config.toml
n_layer = 14
d_model = 768
n_head = 12
n_kv_head = 12
head_dim = 64
d_mlp = 2048
vocab_size = 14164
activation = "swiglu"
norm = "rmsnorm"
norm_place = "pre"
norm_eps = 1e-05
positions = "rope"
rope_base = 10000.0
rope_fraction = 1.0
qk_norm = false
attn_scale = 0.125
bias = "none"
tie_embeddings = false
parallel_block = false
init = "uniform"
init_std_qkv = 0.0132
init_std_o = 0.00249
init_std_up = 0.0132
init_std_down = 0.00153
init_out_by_depth = true
optimizer = "adam_variant"
lr = 0.000542
beta1 = 0.95
beta2 = 0.98
weight_decay = 0.0
lr_head = 0.00445
grad_clip = 1.0
warmup_steps = 217
schedule = "wsd"
decay_fraction = 1.0
decay_shape = "sqrt"
final_lr_fraction = 0.0
batch_tokens = 262144
seq_len = 1024
doc_mask = false
train_tokens = 1163000000
steps = 4437
dataset = "wikipedia_en"
MLP neurons of a small language model. Each row is named by its layer, matrix (down: output weights) and neuron, and shows model dimensions 608-735. Each number is 500 + 40 x the weight over its row's rms, rounded and kept within 0 to 999. Numbers have three digits each. A neuron's up and down rows have the sign that makes its largest values positive.
A block is one neuron, or neurons of one layer that tend to fire together. After each block is what it responds to, as a language model described it from the Wikipedia text at the highest values.

L10.down139:549516493475599592430442501530447541491515550456434517528547515548513531447466543457560455507465518513558460484479469506455516540441505455504523505531537525438513494488528528513510554477529545427483509541390462525474480493512485450520587506441537439541461464460614484519496506489456520569447495624511508462456543580449441479444492467539485537470559463415486480503461487509444474492487
L10.down395:457480587485577488522494588521507500472476553524510498446505508528516558512521463476507480489506511519488472471544483525592548620487479539515486424519538506464511527532547527519524529467508475462529481405523463487528510471520412529514457452530497591472459473483511503499541512541535508433503450545543449477549458518548502536488476559551444331499543486447447508433507515534481518500490
L10.down742:583478421491562481421471566480478414456412509453424500433546541514502569498528512444488509538477489494513521501459532508448546498562503500538460473473539486448486509461506462530472516500503517522458454498506549540535470535525521510440531515527493482495463486541439474470505568480467520445491474462439517472435504531427559450473479425524506530537482536471434561538475488419472519488531
L10.down988:501474518538579513500546476560516466537510524448375539504432589546470545476521492518475526571462399479623521471468463531544503533539531515526526518456496475480486540495482504552486493437482459467461558473538466521446459456541483523471527555444553461549477505453544472499509552567515479445487500515444560456502445397526513559503530449448438474503489415459517580481468530549508472505491
L10.down1364:518524544435526483516527457523483545430463537444611519442457531473503555504463454481472493512532506489466468435491529531501443538511442564548480518490453484541527508514498514506442420506491456472521448544563555452572485516536530541506402516497486495482504479550465563542544488497573432475511473512480453549501565535504489480520457501522536579529593509432478521500486458510469458536515
L10.down1833:472555497500443586576579490478464493411532534554462479435412472501454441478542499455503505559523443562521451540448453528501470514493448547572557502488490447514551528494487442506496548423544492434514475491566493426510528485444490487546502492542474513487445524519564502522437505559518529529481555569479453471473511494493472485516550493534488552467526488436511490483481542551455541525544
L10.down1945:506527495498524478441455451467480569478438486521434589456496501488513531470459536551448504430507471489504494532483513505414489596493518509513484459491541494572520532489530460555421490463545579493456398586481507519450523503502496450539443481574558426448536446519510513506460578549437489469528502474503547510475464475553532574557567506469519448492566521529589488492481490525460453501494
L10.down1968:476503555486522418534547497572468515514559541497443481507493429531506474527538509520473512457435496454478528506497452487472480517516493488489415478507550426476478484471452506489507556478543563569463449422392480473465519437513489594499549491558458519479525533540535541487500536505508543503503524509457554515546572460534495564557471568491586548480529525425512535468438527571485483574469
The final token of a clause's subject, just before its verb, often military groups in battle narratives: Division, Prussians, Marines, horsemen.

L7.down356:530552482478471530493508493559493540450491525507447525523572497470582475524433486455494508465511557472518574491548529501510419564470494421474540534431514502505478509496545534536474429447503500453452532518498555499486477494507487469556509495503529524418499495439481496417467451447488463505541432493501453445549464498452548443420489507453524458545521409465440593453512539452497528477554
Commas, and, between, to or by right after a proper name or number in lists and ranges, e.g. Xbox One, Nintendo; from 1886 to.

L7.down1237:510503549496506544521553479423499547500518457502393496512489567535480458518501453445471504520444425506543505521543514471472551527476537526439436493510473513476504459454552547518552550531525508433575455548541499524509545551532561507488525556432495498520542464544483564503469449569511492518476449475559472522523483494472499474495525483466439455541538448508527472553515513462501463489529
Apostrophe before a possessive s, mostly after institutional or place nouns, as in Prime Minister's Office, King's Counsel, city's; occasionally "of" or list separators.

L3.down155:552505505545467488457498507406500494493521431476566549557558423456528480496494539510523457481506445520579433573495458555506486509544453536526502524494566575503559506502482484416577465531429479484471472534492507491550472473524489466437499516527461542500510506514430582485454536502482522438515506522511478495512543494471465538491520504409554574562537495598486532515448551507426590560511
L3.down690:468458491458560455493513541505512450478523498528478470601445471518541544437462465520530461497563475478536519509512472437535511534524480498471444443510453530515571483503549482521511503552483466511482524477491504562437417521389455528481527535525485496573486557491547495488453527394499455528541463473494420481456491514470469508466428490538485631535493561495501469461506510431561565516536
L3.down814:468507491487511511520476448445530436500527535563506480495520557485559503481555529518464540543443498538508493456478520499529475472450412490506466514487473523449481511512610406489506532542439453508569570448485491538519495528464456535479455462505470471603544532513430504477466554550514494528549501519441474429441453569436521520473539487553427462523466478478520513462545461571521508507506
L3.down1289:589529496559513469465482492460571550466406490447488524547521519501511500467563489480428569493537444539488499500505527536501568489489577496461471432455525527452545464452520443471479513556576520461464462508480467438481465407463456485497528526539443468446471493533533531501548475512490444418493456545492530609554490529523506450494520447544557464471422468515509474482512535625525532505484
L3.down1501:528555571535466509504545488517515502518554559525485490534460473598541467475505545486571404500552525577533483517507450519528517498488487430521482618483472520487531536440521480543541447491478494514508563461487505548532540452552454518439520533438483477416464506473434470416464507473515485476434521570503499456517515503506396493517507495567496481531465558472533493456447480468469546541465
L3.down1697:500517559572515493464525505532515481556504554489578537438472461494520529528480470503537530545547500532490517551562448517499495539499547533516545537493469523465529490481517471546545500526496539561524482516448460547522400467541547421476525529463519548536419517512439502547478596482494408502489492504568537478524517529516496465539550531505499520521522521529428485557537495527486485465531
L3.down1771:510489509530510498497543510526524513504504454508504482561564519478487484511424518447555529463507487475488498494543445503508515519515492483526517507458466416519459550501465518500518453530486590503491512431504493519469575504464511453567496515558513517498512489498478555508496469505468507491480616485412460529510460504489454468494507537477538463582483532542507438539508520473460482551506
L3.down1813:496513447488519435512457467544513554483483514521502446533428493431487486455497516408501468504516513493525497450517385470468546527463508533465405453467446544554506476550431444479560419579491543523494467401524452467450506432511518511497477446569491426485585502524543493547507521579544489512565470528505411475443481480435476549561471472486514478532499525509415492516513501511454546524455
Apostrophe in possessive 's after nouns, especially women's, men's, children's, bachelor's or master's, plus occasional contractions and function words like is, in.

L3.down524:437506460493456546528466465492447557489475461505505492513424501502534482495504531520543550497474494587529566473563489458474503461457511487470502548478540553447517399476522558476392489473501490562475452472519547542493504540518452494482461499486597530381428549506513486522589570517461466485500547534538539475522508591523574530504536503469469502409589560457456472497444476525531449510489
L3.down626:516449479550511558539492472521531518474534507526541485569548477476514478472554430516467487499552499483496476535436495440502499542419530406438554552477458516519484574501498483541457591432464559528412475490520443540449467534445478469551461485535494423428510498473508521524428487447505513425506491519472414489547473499479497538425475527500456496444545543509505459468517436546494514538485
L3.down1117:449498501518504501511454494535427503538474509551452493501494518501528460506486442517399529505489542607552507520494496395494476491504465488518454567468559447465549508555526531451553461531493516526497472500451543495519451570506495529436500497518550517468485566445501528456526553492550587471499531453509514480510546546432526443501510471416485497452530523524425547469485475549581583547513
L3.down1169:497557494459494528494514488509542546478528476551452470496489474543451480464449515502562547505562485587554512535516462500483494422507487533488482530574496426498517498439549499462449495540555483503527489522434512504511474501478517521466501431537510515480536566552531432500485518496421493473511538517581516548481524479477515561493450532576522429405429544481532486476472540499480519451479
L3.down1713:460432484509453496433464412589485560482478407417470495512506500507437560570444563530563536606571475555483484442483463483507489535525528550561457405509522530500447463440467561491474480445480529489474499495519509385495514526501445477451508550529513497412503488492489494504557425402456469580510503433515496488554467467503510463532523451518526586496541468572488595467512509510514442455487
L3.down1818:463551470478501507541497379494464508453514480440580459500521543460587563520485516570564518434467467505420458452534513455441444538520526485507524488421527517482490488479464533509404510531491538470515536554613448459508451406460485502551532454478405535504558409456458476554455511523473469474445531543495510466576529496409494439484564440473536532536506526494460432531517547481486499489480
L3.down1855:497557523468496528479442452428424463471484491484531483576437514501471503509529483491495506528499518428487573509439517471484492455477435522481521494422483388473491467473476475504499506475470494549571563432509516536473436584523567496444468486473405492486463460615535473547530514466504514496486538533405472467480504506549534476506543488441453536469491500535428504554525445473502450466506
L3.down1901:523547497509485474487463567586503442461477529535471514543599495541522517536520510482478516469515475499535497530490475492518533491436605499456460570495531481488501566481434517537533542502423455496508496437461502536531590507462468498491505550478549504518617564465508478521533541450573557452524485499494452506442489522441538514455411507467515524502535480521488532430484517478475573476476
Commas closing a list item or a place-name component, as in Austria, Belgium, in Boone County, Arkansas, and the comma in 7,500.

L7.down760:472477492590517554486461433472514485440461493466560466454505454517487526480505541486544511460506434545507452534477513481467484510503526464505462496471533517473487499496514508497459440511577520509504464564483485525466409471509417487516491479477556460472559446514468569483441517580484503511516508573539514554428480445466486453541489504471461496470499577533486479482492563462547462511493
Later word pieces or modifier/head words completing abstract descriptive noun phrases after the, a or a more, such as peace-ful, solemn-ity, fast development.

L10.down75:489483423424536517565425439528520472499477480500494500475486466555527424522486450512493455425473532585399486513515498454435572428583520458497441535464513488500479509500473433495473479532508582565451467490476537503539470520544424479534496512505535456480511482516482496612518479563507549533547477548496464500514542437509528467513464494463583536509568497555487583537490503433533512592494
L10.down146:463490508474497449556449435481482489452431412476445481501486520518499489515533532461417484535479463520493468445502543504563505499453502429531435434510495431525483444523536490530497499535502468458432580501471470508462499598501498502556520548530419526495513511536513511493524500441469499513538494486539509520522519468513567486464493500495421529554487443543519459421467484497504544461475
L10.down354:497504529555533482512491472471478556462525483448475540492508517522533527493472451498447495490541491505452465534526498502591413432488540500523556508470494410511534497460563456507514475496480471477475417523481459493520479476481455489512436401460488470595517512569496445470585487421538451530454521475577474485535558469513572491492542518502521519470491525497573450479494586476545473457491
L10.down441:541434478468475465523462528482527545496486521506510509545571466464422528537493541430466480553480557422527516418448444525526498515531525541489463493438561501535525518521482477475490478520546424561515500551593533499528479510496494424429441537533560511512484449474515518516474491489454576482490505531498542493441464487542595534478495602448482559549478490502478557459495488456477483452459
L10.down688:506493491535503514463520475545522397483518513559524497477564455475484444464465502519488524549501469507525523506430434460501474531520542501480478531469424465594539538512512523513482524535555449467495526450465480504525512478494537472524533549525554564520522504496467487525574516476605533470469520493511489549537514509539499493476551520487456707450552499471500543469530538521455509507510
L10.down1053:467491517485506495512408509586425512548543476416515483496492481535523558572559472494516470387506437496463426466433440475516532506573516547533460530425484467473492489554537525571515473434494488472480489509451478503555511531432572490516432469518529435462446456553443469509553579469498468495440451488506499525446466452449492544479598520502379534554465513462513440517509492497449521472555
L10.down1381:436485471503555528483536483529470491458552525520490444462439512514586489450487565479491479585504444569527469522521436563431501514474473478515498482526453477542499443527568506471579514562505494484488540469530504514430460505512550554524488583528486524478468549524534441562501478545561502532438480454499528496466573440500515490530516554583488597472472477473576534483476484578465473476441
L10.down1501:486576501531445533535556489461553551451525474487497589496565497546511499442496547450501541451554453526509546438525524535513502422502521546505491393495505471520575473502483510547565512431432445412482527413524540456424414530459428543510556475541537515520498496543559564498564492506515527470536499472512630486480586479520480520498423528528471534511556476453484476510457486517521549500413
Apostrophes, straight or curly, right after a noun or name and before s, as in Zach's, organization's, it's; rarely other tokens.

L7.down705:520558483464543450510553483494507544522522515464526537495570530458433526482536499461520427522477441552434536473554494529483459431485548471542472501495499492483450505473534546561524572515503564509479492531492617475517485459453508500520502522439519453444530495468480491475469512490517434511509522567536455443527521478507475494527518539559504421438509482504433490417483497470507512489535
Commas right after a city or place name, usually before its state or country, as in Louisville, Kentucky and Tokyo, Japan; also apostrophes and spaces after names.

L3.down66:477489520450493512467518490479491514480492393503506470491504517526477558514601487524466473469551455505496503458532533556472472513475538492447499464505517521485533455534536446492543487524516535457557498463531472495555537452509470546488496505537437497482496454519470458461550502532480479536459542500483427454520440526529543513506509509475473366516454411422500475466462437520498517509578
L3.down563:496498470470523498536477433485509558464415493485442434513473539504500499511469472507467528527476475554481579528530473520553490482510412532534477540459509575450541512474503478491477540480472511501553513536488489467528536527527476487521493461458496468470434464514514462500510515493550505448516488497577567498557509568510471550496557508429529448509525487511492504547512489500540428472503
L3.down804:524502524450544584465497480501462494556495472496396484494406563469552542511493526499520486531451523495486479551466460471461554514446451545546413477479481447557527491459522561479462512549489477526514455468438477536537430497570463541470491532504557452496545468481511541579542453514460514413490538529530476468483475470486514505537449483416508387478499523460494513469441517470510451545563
L3.down885:536502456434495552473528550472422494508433475485520473525484420449467488447575453542481534568501486554495506529525539470491580514506524479511493490456500484513569452528515530568561498554514462444499556548483466546505489497511519471497504478425493555550507512573567547474560472462552440549546488546486557431439465518573452520488575518465536518506484430502475538455482489506442508465541
L3.down1125:479498493544537384532486589529522509444441486483474550508608536461514483488504447516552438463520439576516498447488433434506555512521553458487461514453522567517503519546518481565539510493481509465510497474502480507478531467491453514531548519488465520486508525504540543471564530544606580473514535481500462481472516439480510514417511521567506478482468482473519450480472480509509560514512
L3.down1485:495500438508470580459491491519489475435487519475486528488552458465495516556551516500515474517526491441512492522559524469455528581531526506463542435486529518501573506462522427580544550511548485443471508477511469488492464484477431535509530470635531542495497474496525545548492493515431517442566533459503489464477492433597505451457500475524541587558551592500511560498515566493519472561468
L3.down1890:467486526533561550494470425439488530540538453442500525445464504496509465458501543553465536548479463492481514453519504516533525566496470523555434621447433479516503504525495482529450465413529491459528560463475587510478495498498466507628524514498422453498568447491492512548473511464574524491567592479524556512480530487524526540511401462476514586473499534539460536546486464537544435470497
L3.down1896:435539481525482591492521448512468525489479436524557554588483461519503477479520468465461516483510428494541468488547550496454524487468551509479518430526470492523475524524514474468510477501466489489534482605515474520523476444451486474500456546493517531463518502557524561458511418512495517519500534507528548466466496547589523530492458508552522489496483470511475468517473578466569505542488
Commas closing a noun phrase, mostly in location chains before the country or state, e.g. "Boone County, Arkansas, United States", "Norfolk, England"; weaker on verbs like "is" or "was" and other mid-sentence breaks.

L10.down5:458516499526486506565502451517499579493564529519525452529506458454501560531554455510579421514462482529513513524545437447460506466538474502509455481472474495626496530495470444447570549411497485526489474511511501540486503494572543521511500475478528494474459508470469530428505564524474483553488530484513574515587480565436526505497483466531425498497385482474484524491522525554481546495468
L10.down137:472517428480489517472483500473461502536557567480493547493531475522462450515562470449495524445495469499455472535443528448476453524551453416541523508537504532465510467463490379555578409487425584536433485526433488494519499554512536568480447545492510493496495494600514445494503509508524480551486450543473524531561500538562517509430503585522438554562518506439500455446611476465528577512508
L10.down643:519503548546462568459511597484427512558476443467533481452510553551504477535469534459444539532497506459527465531521508467490510491516490520462487509545580515501485465536503498513413469554565513492503489445452457474597485550498492489505443452550477553492496530551520487565462449542492573439461444483502500522443556381530481543408503464529505484487504540524533546530480555508462500562482
L10.down682:440445419556534519525546454477455514530472553483454509496479487481467533474472541464514489557533524503537532551470538510533508466494536463537505501541475510533464624505544507481489467539468430517413467544491512480467482500520465468463539547468520497476434506423472542476496397470519535474500532479492536468483548563407489506491531491525548629517444439489468530507462523485496523529509
L10.down869:497537508565432541453440477460546473574522512464492481544527595482578530538559527487480505470510450451480484496487482523506464496470499560473477447524511527467508443541441502532492492505498451507519471516535455490557458505534472494442497516510482501465544494518545520455577535461497457482539445527431477440443481468464475492520484478516434598529511520550518552566542570386506492538553
L10.down1098:453485489563464561487486528410515495536525503440504515542538518440464554491527462576452519527460489507584477458497510512494548539517534478460492506554502476515414457515487498492504553452490501412563568521504533508482469502559445463535494468524554452606639517502537498514552486549481463507494488518504477457462447514566516505492444592479425561568469466576476491485499458477438502546471
L10.down1373:491536564524558503481514536514537473454522476444497462563488494551445490562506515384452494487531538472516519604510541462487455542525466438521513558502536481558475436446427474523484482542473487529516420488466517508508494520584486542508526539476587445532499441515478486560550521546472524536562514504532490512562544486539518493510487460469485621494482502483475503502488541477445519503499
L10.down1720:523566487503580544480466470441442503544527487480427506524482484516527532566503524523455472518561505608485420503518531602506504483547518492464512554483454494488449524472402504520460472435488506492467452525507485576514556485567492472486579507506551480512441465490492496568506463401467528542482494511516450543584494487511549537446451547560494581468495541535434488514510495546543560566536
Separators and term starts in semicolon/pipe lists, mainly Gene Ontology protein tables (transcription;, MAPK cascade) and other biomedical text (p38, neurotransmitters), plus stat legends (Bases on balls;).

L3.down47:479452466486528469490459456444525498492525495451603507488524447441536481511480517487537505525473508597471469531525573533536570492520485452430456489511447505405489474536514496469504451448501476433499510527527450535520535437493497465505578504522535534493530462518546549454549575473568501552501433501501475464540496585531400500503507434508485491452491492472477508452484479463507462493531
L3.down56:506560520592462481556458539538485436518411536521571537534555449470405455523487408431538562433519471493498496478477504542542518562502545494415493446481530440506492545531442502496511542517422490463506461485463537455521446498469526484439515490491472554469467528532526513540488467469533521525444498462491519498485440516521480460500470532508524476448462531429495498589472465540422489453579
L3.down290:548481488546505520508464474486486431508529482434510488523562534482488499475547509474493505482512438532511437487467491492574504464510502437541513592610481426505439527520477424469569452440448546452528543490483497452435537468514493477531502507514560517534499453445500410511505566523389488491586474568560558433398544426492465485500476475482478588467407518515544532451559536456533487471465
L3.down978:478502474512554510511488565429456521522490458483481549494546558468467556474547457493485515518467498467455522554532565479474504514463458449493534437515457510433523428510570522483386453470555375361444433489548530474516459506507539499557512463463466508478526461442535524525440489511460452488458454509544532514608435541464493503478537526418549485463566489545540442506530534471521491461472
L3.down1228:456534421527513496480545513496515502466491528528490438485505558461476493534429625472557531502512505491543536537501471531449492477518563604482497502511519501519482527477533520506535490468531546602500446413474480476518498456513497575485475459525492343452544487564459475488522548533495533501433546464523456473549500479534562518518566459498496460547406504560493502410591450549485484429536
L3.down1327:503474524544549473466557434539465524483511451576592531541468503472488508486547388449492519431489534542469543564580487466525443456440509525484508486503527433502499469395500518447521510536482431495575459458578545519494517531551509469531592500503510522461559548475496577523547443425527521536532509437493573522483480479437452496490459476522510508548487511414474516478454504470501482517484
L3.down1538:509539566412499504498477486467564465499562529550555505496493471463439584452518530516493501534458480467457453563544525490539481480444515554508544421474509553554457480552556503399520500552490480459475463476495462442538518478520506581559431448468564434553472519485498516528544502495483409482533450518517472454440549407510524487506536518520533489529511535508468486550533574470467467484496
L3.down1669:512448496467490480440558440524503456501568534480571445451480572500454545425537529412489562479470475481528400545464480534499538483528520415379463510510439545510544482480458479553594512509507479496468459461562406483509489612514557493507510544464519456436519524507522502537561543568575547498532573521472451499552448419407528472494594505519484466478488487518438561523536408500481409538466
Final pieces that finish a split adjective or participle (cur-ious, excell-ent, disapp-ointed, refresh-ing), plus "to" after "led" and connective "and".

L10.down73:466461514496465472536457551455434521489464519521480507468422456520486494440477487540516521494484530500512546483572504455529430471508507498592517492528555522408497489562493466540448512496466529477483476557491477472466474540561493524491519468524560577529523484525494539530473477478461518508497476453522465504491531484494505509495458544505519726543500559552506513519526437499518478470520
L10.down636:448508504496450492510513497460520504511443480481507486520463459512502492443456593528498544496520545537485448490506493503475510470472524488511458543504538534553531503538521467468468517544536508440509491441554531461531458461474482424501461492480447492513418554506516472492549494526541454507527509514514587507545474484476500428622520442546501656490542500502499583497524472442527540482494
L10.down696:562552466450571558423471534517551490525452509501444535426424528564512489504571449578527466466501528466433443466490500468474532526492562533581522511513441477518554470516558500554483518439447545464476522527500524504490577501522522549551443552490508559430496503513512515472538550534525485408551499462449525501461486512392534527498480450489480490509508523484487597525479533480443518509510
L10.down830:500486577507528460421504501404503539459486482532477457560488537552432529504468513490460463509549475443550506533531510555472455433468562583493458462525483482534505546451516537436520552467536497552487533545481430485556486492473519488450479457519461461544426457553487412480467471545500491412543543542409536476542553544465528507483482435463521530506528434478450465454495500441512499450481
L10.down1067:477523507467571479475559511490444515515525609488492479466463497523476578471473479499487462474496542537572491531537400533501556467461480559516481527437498533481470505488496509485502572543531470452517530509519492492535514498536474468481423491530474594548520401553476484549563518509530520454513546509495417533457483492423514531502436487475540566516513409445392530547546524437500429448508
L10.down1336:496493505470510470521454423496478529473485515429461504489553523461523503501516534500485455503483484528537481583417516521484524470561503436568476475458496461480493513541518451470484466574503534517541509475528472443516527569496526533549459495430421606450514470447536555503432547551515539508576555530417529520527528561532566462447507468591430528499573505492542498525454429492437502501475
L10.down1650:481489478558429459490505496564499503528540525443556593508512523494519495461532525486471531453488544559539524478507564503506461544517488622475465470491525545499487423529504483499540486473493537602451553526463529498514490544568496419444463496560496477451537505530448557438572510494456561520491415496581509534566464504437493494511461467556472507512534573509513494531522523460535520488522
L10.down1683:503463499513539509520508522520499516540478507501476445513497485500543509516510482552507507456504519407488518403446490437520507466439558516448475436512503524463537500503474497525455495467562503480468450463537516379527529579474476450449443510514443461604562530490548450517481521491571443475514494463470498546496525564457520435498507503429457551575527475491486513609471479504521480526533
Commas (also ")," or quote-comma) right after a clause-final noun phrase or name, before and, which, while, but, as in "Improvement Society," and "Madonna,".

L3.down342:405571503527518497545511516539489514506504515468526566486549440541553458507460544549481446438475548540452536529473544438435482484480554484532425570500476493444505483508475478517479452438499509530483443516434512531543446495503518509481447521492513491456525517524492553499483516445515557540475504536487464488528475501530491519443476485469526474499514590474518438437520473488532522566496
L3.down456:485553485550492502476473493514472528479533561441448517450472452510485598467463460517491425521422497498540502519431546516455506478499540490575436496512449450508510450479440498524591460464574504448466483579496496539414467508504559498460499528495562459504491434449472528481518467521537481574444478519479458475531461505459526453463526471490531518569475530485491488525550536409517502480456
L3.down518:438519571547538471495502498560523480477537447489480498501466505515436537535551441513500477504524492501487519524536482523476506497526441518474534595506503529511472495517439507490405466464558504548525462483479458520526523512482460463536488533542546398463450500489468492557490539449468469557535467434467488497514487476497524513509531515456561472511482463454494561481441467523522441542570
L3.down567:454471486502492492527511493519374556474528432495477539554464499453512546554522552498517495483445467465536521500450465481505529450530515477414498546505499519413403514443483520469475528425491457462471518522499472478437431478449545479495530462514470513458490534569537553500475461510520503537506515520487516516483439473453477556461515482436486521428488525473494473577488669535537494526430
L3.down962:525476526472518512528513453423512503542528516506525586533511494435454495600433520484627456579509510537482507496500440431529508543538456469464459517557438518522487532506428430458488442569546521508553488454498553505410466475441507505582499521493493458468498499443480590524503473506521536487478456490480552401459527507524458463471499528511462521563517490461463607474488474514471492481502
L3.down1148:512395497541568543487562480518559459442447576422644599490470529492555501558507464500562471498578544545567526487482552431430455405471501475529529569492515541517530503471403495492493466538527506532526476509484462487498478471549445521537487524503456468493535509500585475481460513479529523473498522546466455521458529530495546473403476511531511492493547529483453449477517541472478598534528
L3.down1300:487518539483485477504521530538450452474479531513473586521493453490462545477467468462539484505578560558527523542469456502507492513425521486549533588426527499505546533540498547570471513444476496510448538506464552494456458487492550450452554505437466557499453531504502523506442579467506541459509531494515451560481539492536477546421435560494503596535551536517507489452496530535522553597528
L3.down1664:552478436517451481498556555513453493503516483484522523441524483530440511507446524526481477484459534452568462579555546443541492494494490517477483581444492551499522540515487463521539481495585517469460541508457502491496422527552463457431513525527484533532495519502502587532514533525541519489528532495566411505449430493466519425487423519517563551602539471540477538465531594495491472553497
Commas, semicolons and slashes separating items in lists or place hierarchies, e.g. gene ontology terms, country lists, "Rolla, North Dakota".